Part of a small language model's weights: 28.9M parameters.
MLP neurons of a small language model. Each row is named by its layer, matrix (up: input weights) and neuron, and shows model dimensions 96-191. Each number is 128 + 32 x the weight over its row's rms, rounded and kept within 0 to 255. Numbers have three digits each.
After each neuron's rows, "fires after" lists the tokens most often just before its 100 highest values on Wikipedia text that the model never trained on.

L10.up237:125154143114176190132138116113048117129079143166141129146110070187112110176126118114121172179157097118189132117142142136146128134080085154095111121164159157125155152147097158093111129102124096100128214131064107109206135155096106067069116125135078102150122143212169106141169125097085165127
fires after: "1", "|", "9", "0", " his", " a"

L10.up1326:122142039145066116116119108112094116129176112177116096107119155115126078081141135150168139114167146089087145117100152129134121170100176067123097156099102140140088120126129172110143140096142175149121161104071149130104130097134125166153070134118156138141112119085124164139143172101123101114
fires after: " |", "0", "9", ".", ",", " ft"

L5.up482:150123113113106152139154113112140158102168145140171078186132094144092134112136095154139144100065085083097160105066152108160175197161116198130156137091141123094147170087088106118184110051111078137075212126099114128142160124203094116136132126102146174110152111106169098143179070161107116083
fires after: "0", ",", "1", "3", "5"

L10.up739:159127166156129184071105116131134134145120167151109084152142129109107119140135094119136132071123204136142137154180128134146128152082123154119151203140132094116122077172142152132118137158175147174166060122146102142176139085096052144117067155140168063177178118104073108187110071124095154099
fires after: "0", " ", "9", "|", "–", "1"

L5.up581:131144116118168178136111141077168159125146110130172100174177102141126107079118142194151091162146116140092160107197137162132133093087128089133079136098100106167120082121110111117169079115138119153124098151093034166181179142100167126059131117121159142145059170121073128154187114147134115105
fires after: ",", "3"

L10.up638:120073148142181134198142099111090165184165049172141136128096160116144109101114085187150142110146151124136151129136128139161190150143153123136092110068159131124170105126122171131168134139090127098191124136137163110110150150162116163109138122135160115164133121147162134125108178119118070125
fires after: "0", "9", "2", "1"

L8.up1365:126145115101101126138140154201066160150120130122186147166123071109141092160069138140130133091110117110075105056080170172075173133125137085052122223101126143105124135156121152094178128107111201069175175097152148145084121181105112146131174150175091116143129066104171151128109107089132126119
fires after: " ", "′", "5", "0", "4"

L2.up1257:125206114142116069087189156118072090110084131129130179143142124139163167141095100089101119145081171100075147141109078144089122154052121100133157167137106121193113148142142150141080158125158092104153096136110103141106120120129105115137189168112157090123131102152150206147131161108114197158
fires after: " ", "′", " with", " householder"

L8.up1308:164128099161121075129159123146103170108073200105150171163152112088135159121088133099127143106098191176120109108115139166153141122119125146099166166099077173143160121138118165109042120106153101134173128126103150118136137115091144095163117116104074157137136168166131108139123189136083117062
fires after: "–", "0", "9", " to", "1", "-"

L10.up969:150141124206106105133109170171138125134050108119148116135076117148156136103101114138177144155177225114087102079131039168119067133103107087147099115137118139155089141136163120097082113137114145100147107149124218164137172134119142121161131107171129109158078100080185080150117153106185107131
fires after: " ", "1"

L8.up540:132111097148165150166180115148039132145129132118131135130069112127154067088184112113148167095130168101114083115167139212151105125125113132104155133133088109120131119168147142132163103138112130116138128097094182118145125188125130138188230153133138165093103161155183098172094119134115146096
fires after: " ", "2", " (", " of"

L8.up1508:134121134156133146119206105105104106093093181089170119145131113122148067164084103115073126093136148099117123086119060150148132203105156095156139102112085149088114022143162130123159146112104186108165172089136166108116110131163122067188136148118127124115095148122164164067106154137105136125
fires after: "1", "0", " m", "2", " "

L5.up706:108138156103102075145114122141079119111022099124155088105134190183094168132151123135138117145160157139146079146138070077116072105129119171149138188142099129162081095141125129121150147095098109153096076165148149115104182069070174089121144105172186102149077157096130069139142155143128071115
fires after: " ", "1", " the", "2", " U"

L8.up1518:120144137113110094078169131134126140113134174189141141185093099145153089112123096115116098117101097099120109156160179106153095097182164206116128148146033123148155120138117147100173178164131117131164121082195151149170151096172098132122155097092134104144141134128100047210100128159199163090
fires after: "0", "1", " Got", " ", "5", "."

L2.up1085:147168158197109098145076151114142164062090090150182120134091066176150091125045146181142072203090160110170118130151088141129192138122105083116131095104114127124137113153103150131120159099103112094158098096175076076195133205133122139123120134135098161168144112116159158076138136182170099169
fires after: " ", " m", " Sph", "×", " ca", " M"

L10.up181:150084136147161123129113150167098133110117171152098163144211147133166107135103131104118155121126118129116098096081010100160136163109152168109164118121150154144182110130132170116147078082143162095079102084129138093130082145091126154124192179150141172106126137116158117124073130126119126107
fires after: " |", ";", "1", " "

L8.up619:147181170100103140132153075188111109145134158107141123126165150079150147103061105100167148124143151141085059124086083100104151113118177086115121143179157100125205181085125152158130072138065115125174156128154184170067128166107126118186135127146135118096108128108153148110105187136140157103
fires after: " ", "1", "0", "9", ","

L8.up1299:124089069148100136097143131126143141139134202054112141160131138141154105103134084139114202141122213102129133127104101107167139114141110116116188153125123137151130125124151114135164092107097114109131129155107150112112132130142091090188157114126120067162053155136182073104120088122174083157
fires after: " |", "|", ".", " (", " "

L8.up549:124146155074109132184126119138099098085172149154209159057159092173151123140127116117084138087119127126097125151149099150142182165147093081092146089148155125094152141173097138097180132147105129087150144085189113161125136148107131125149083103133115176137059059128132176112096080119143136153
fires after: "2", "5", " %", " none", "1", "4"

L10.up292:146114145089134164149181133201137076108163114109087187173129135128094081158156191132137148167102171124177070061132107138078123103157131108127152155090148106154158135039137089173148107065089128165085107125111164061144097125138116133145192134067144137206093068182095111124136129128094100121
fires after: " to", " the", " and", " since", " "

L8.up346:113136108125153155056162064166158086163149094150216127130146128166105109082131121201174138107140197218108084070077181131088121165118139084124143118102125114119136148110165152108175110170164136111168132109122152124110156173068082087131137169132172143149161132134120154116143116085129067079
fires after: " ", " |", "."

L8.up1002:077152135116108109099180078123100091176124074134188092124109152173105164087095111113089076197149129166169167141104125160131119087129086090053104103151191169134119109088069106076141094184088142074194148180079096147202099130107082102130199115170125142130134123117123115125159144130168177083
fires after: " ", "4", "3", "7", ","

L2.up921:154168121152153120149167117148088064152105126145164102142103134137094090162109101113107101150113112119166112158124134130128083157121167082116126111105110166111135115133200146137151147138085078129130082138127112156143151201124088154134136194123128101150120112139168121051119097132141116207
fires after: " ", " (", " ft", "1", " m", " |"

L10.up1549:123136130154131157116153156124136088138102148134130127102134149121120096058186139147176149191178153089184129108165130162099088160111157100150097167134109142118100067167172166108114068122077103114110150180187098123142072140137149149081169158085154109119074141120083129146154159087128088122
fires after: ",", "3", "5", "0", " United", "8"

L8.up441:173158159121093127098110121094094109134120122181136129159126101174095083171091040115131111088102144138130132199157184124160148156110099100125121077101140163125128147178058175126124144141122101099094185107098107143195135197171116163125151082146077149112140111159135110143119150162188079136
fires after: "0", "2", "3", " ", "9"

L2.up960:165149115150081116125108157122160119159107165100128122160152147147144103073178234180152212101138137087136112121082187108101130170073115114142120121119205134145092051104174130174142095156142144199106108140132156153104149129126140115152074148105157128101144133180141129167109077157073149087
fires after: " /", " K", " R", " H", " P", " McK"

L2.up1404:151123150155067115129114090131137138148120171133155161194119089087166133115078156118190142117198141146115133131104090108125114114125137166162085178082137114141164115134139158115133092127172086137139081151086103143117171126136154065099131128092133131135126117164090122150160143091149106127
fires after: " ", "\n", ".", ",", "-", ".\n\n"

L5.up1570:145150215122129150145127168129131110139054131121171155108203175165108159079207100117064131084164066162109115109118070103167079157144108120150114124162147118163123091123188128150086123049110101122088156113121114107174161052168118088139147115138180080143133132206142126101149122129142122098
fires after: "1", " to", " M", " "

L2.up1231:149077101199162087160141120132146119134157156145104123095092111149197124132130111091121095105139146142097144132139142110115102088090154104078131058128171129203130141072125135082161086135152122089139112098157187169085139188118110174137125134083183161090156124136149149145173125135127159087
fires after: " ", ",", "0", " householder"

L2.up604:085149116171195117143142133137146156131090136118163093118099090128147096111111112127121101123110175112125139135164169167100106071178135167100126112084197154065107116097125107117154171086116103104148123084142149103151153122092195140143124122117093136124102159158090055095110134147148143068
fires after: "3", "4", "2", "1", "6"

L5.up646:154116136121131132109125161180117180158135145139179096066143141079105076148091136056189135106126144079166176089110225132111148038136096142107138186068122095077111085141110147121125121110152140116102073127147161134105163135097130082128097101185103119095109140161111060121155191132125130125
fires after: "2", "\n", "5", "1"

L8.up831:129104086141104115105123116088115152112098135149212223071125097114076092147103154148123118094102141159124120096134118107139132159112150099118110140165123140154143084095112171138103126127167152127108157116148134145139185089116161187138120132140194171171125161105145151147150078150152139117
fires after: "9", "8", "0", "7"

L5.up362:189116106140094121084066177140107183140112177154125091116117117092095127186137079149143158108118133078153174112149125126116133154086174107115123081116124159188139172088136134132136149147195202142168186084166093157145069158125108114095114158161114105190136083116122161112134137148076156141
fires after: "1", " ", " a", "2"

L5.up1304:131126068138067174076165123153181076118123075119149111161110114123120131129146113128142112161134141085123175144156101124179149170097132146102120142117106139148132128113117126111186056066080153146114147125118106099129139088145086149159115088153114117148089131153113148075142142153111131116
fires after: " the", "0", "9", " his", "1", "2"

L5.up760:103171131153111086082129148073109106166111123119164114115095132115168078106157135123178077108203110154131108098161145151096222129096111097100088150070150157092126089106148143083190114131186156108140153166124096151143130169177108109160113115146136129123103135121148116149103152131073142128
fires after: "0", " third", " U", " |", " first"

L10.up1551:133112131096106159073130123136154138153060114122127112126099146172094119074168170106120167164150092102127121127126170126168127125134166097160126158120142129192093189145114151147138114133126113151135153130089097103173117098146130070128068170138156132205169083137104139162150139106071180124
fires after: " in", "-", "born", ",", "."

L2.up666:157160076155118119152083109128140092158100136055126059089113186133095145171108124174148107149132160190113096110098123109114121049182121124117139167122122127119129167128157082139092082110161142124089062119104144141129131118160109145131123099122141164105100113139145124138096123180143148182
fires after: " G", " T", " t", " H", " We"

L5.up252:107124084129185144093097139090145139171111125163145135139080154169159124111133100112125138140048209153138120100131165106136146158138188118159072178088106134113165163129114109130147116136127122057148135161086128106117076119113148122127123122142096138118134132115061162104125132097137095143
fires after: ".", " T", "1", "9", "%", "6"

L2.up875:157147118157170090133129104067106088068065139222127158103167144123164154137103113120114093174139149142119127088118068125135112112159117150089047069085114154164103168096121104148091120122138156054138091121097121090176122111124108108158159107176150138086076090158160116131189169111138073108
fires after: " ", "′", "–"

L8.up1293:133171128138153167094110187067121122131148146134112135180100120118128068148077086068150128146142149168129103144117111125100140096133106099115167125175175108127204139126117172101102193141157168159181152118133110125103141132081114183136143073152088140118147124178124092110149129140164128139
fires after: "1", "9", ".e", "0", "5"

L2.up307:192126140129096172051134140143157159133119076172095091154151108216227120187133111111111101139073157108177125099096139074053146128112162093127089138144119133158114167125154171125119138142147157109170126120131137116097118145150118092116114156156137136118175161157097013144166059110111122147
fires after: "1", "9", " ", "0", "2", "3"

L10.up27:143169116126076076099173128183118100105145145174179106120081146087092099159100148118189147099139128144119138132137143122124061085095155142129140118137137154092081090085107124158131135144106106133133161223128136164059162138127076086136130111153107135123135151125174102146157095110131138119
fires after: "9", "8", "7", "1", "6", "5"

L10.up1027:134112145152077101140156113150087166177085118154127158147079094154126071089162142169132193094120123164147118106133094171135162108140097123125130148058111170194119142121102144147139097178185106148153132097088106114171073113131137111152152041062182097108058124149071132146125075142089151110
fires after: ",", " at", " to", " and", " in", " for"

L8.up504:127134156088134088130155132166130164099121136183117096097177146065208109157069146115149151135184115134132078100139091141075121116135125136166135129102092112153162133123154181135127086103146104125085116159132083085164151134149104152203122122149115142107126096164126145096137203107100103048
fires after: "1", "–", " ", "-", "==", "9"

L8.up1462:110153131124144088158141081159116157161103169170102031086152038106147106150145075127105144089138150087160165097091161138109105124125111118121090111142114145149151124111122128148148139054150143130148166072141144128103094173145122177131215057150148129121109151157125091091063151104174102131
fires after: " ", "1", "2", " ("

L2.up461:134170118140162144096166096058090106119056126106167073128120102145125104156115127070129074119062128108105145153126103100058153114138178164087098066149170125156154164153162148122170138097097153108214169145108161153077118126143103144112152094089147122132146067102068158106138098120176161103
fires after: " ", ")", ",", " with", " householder"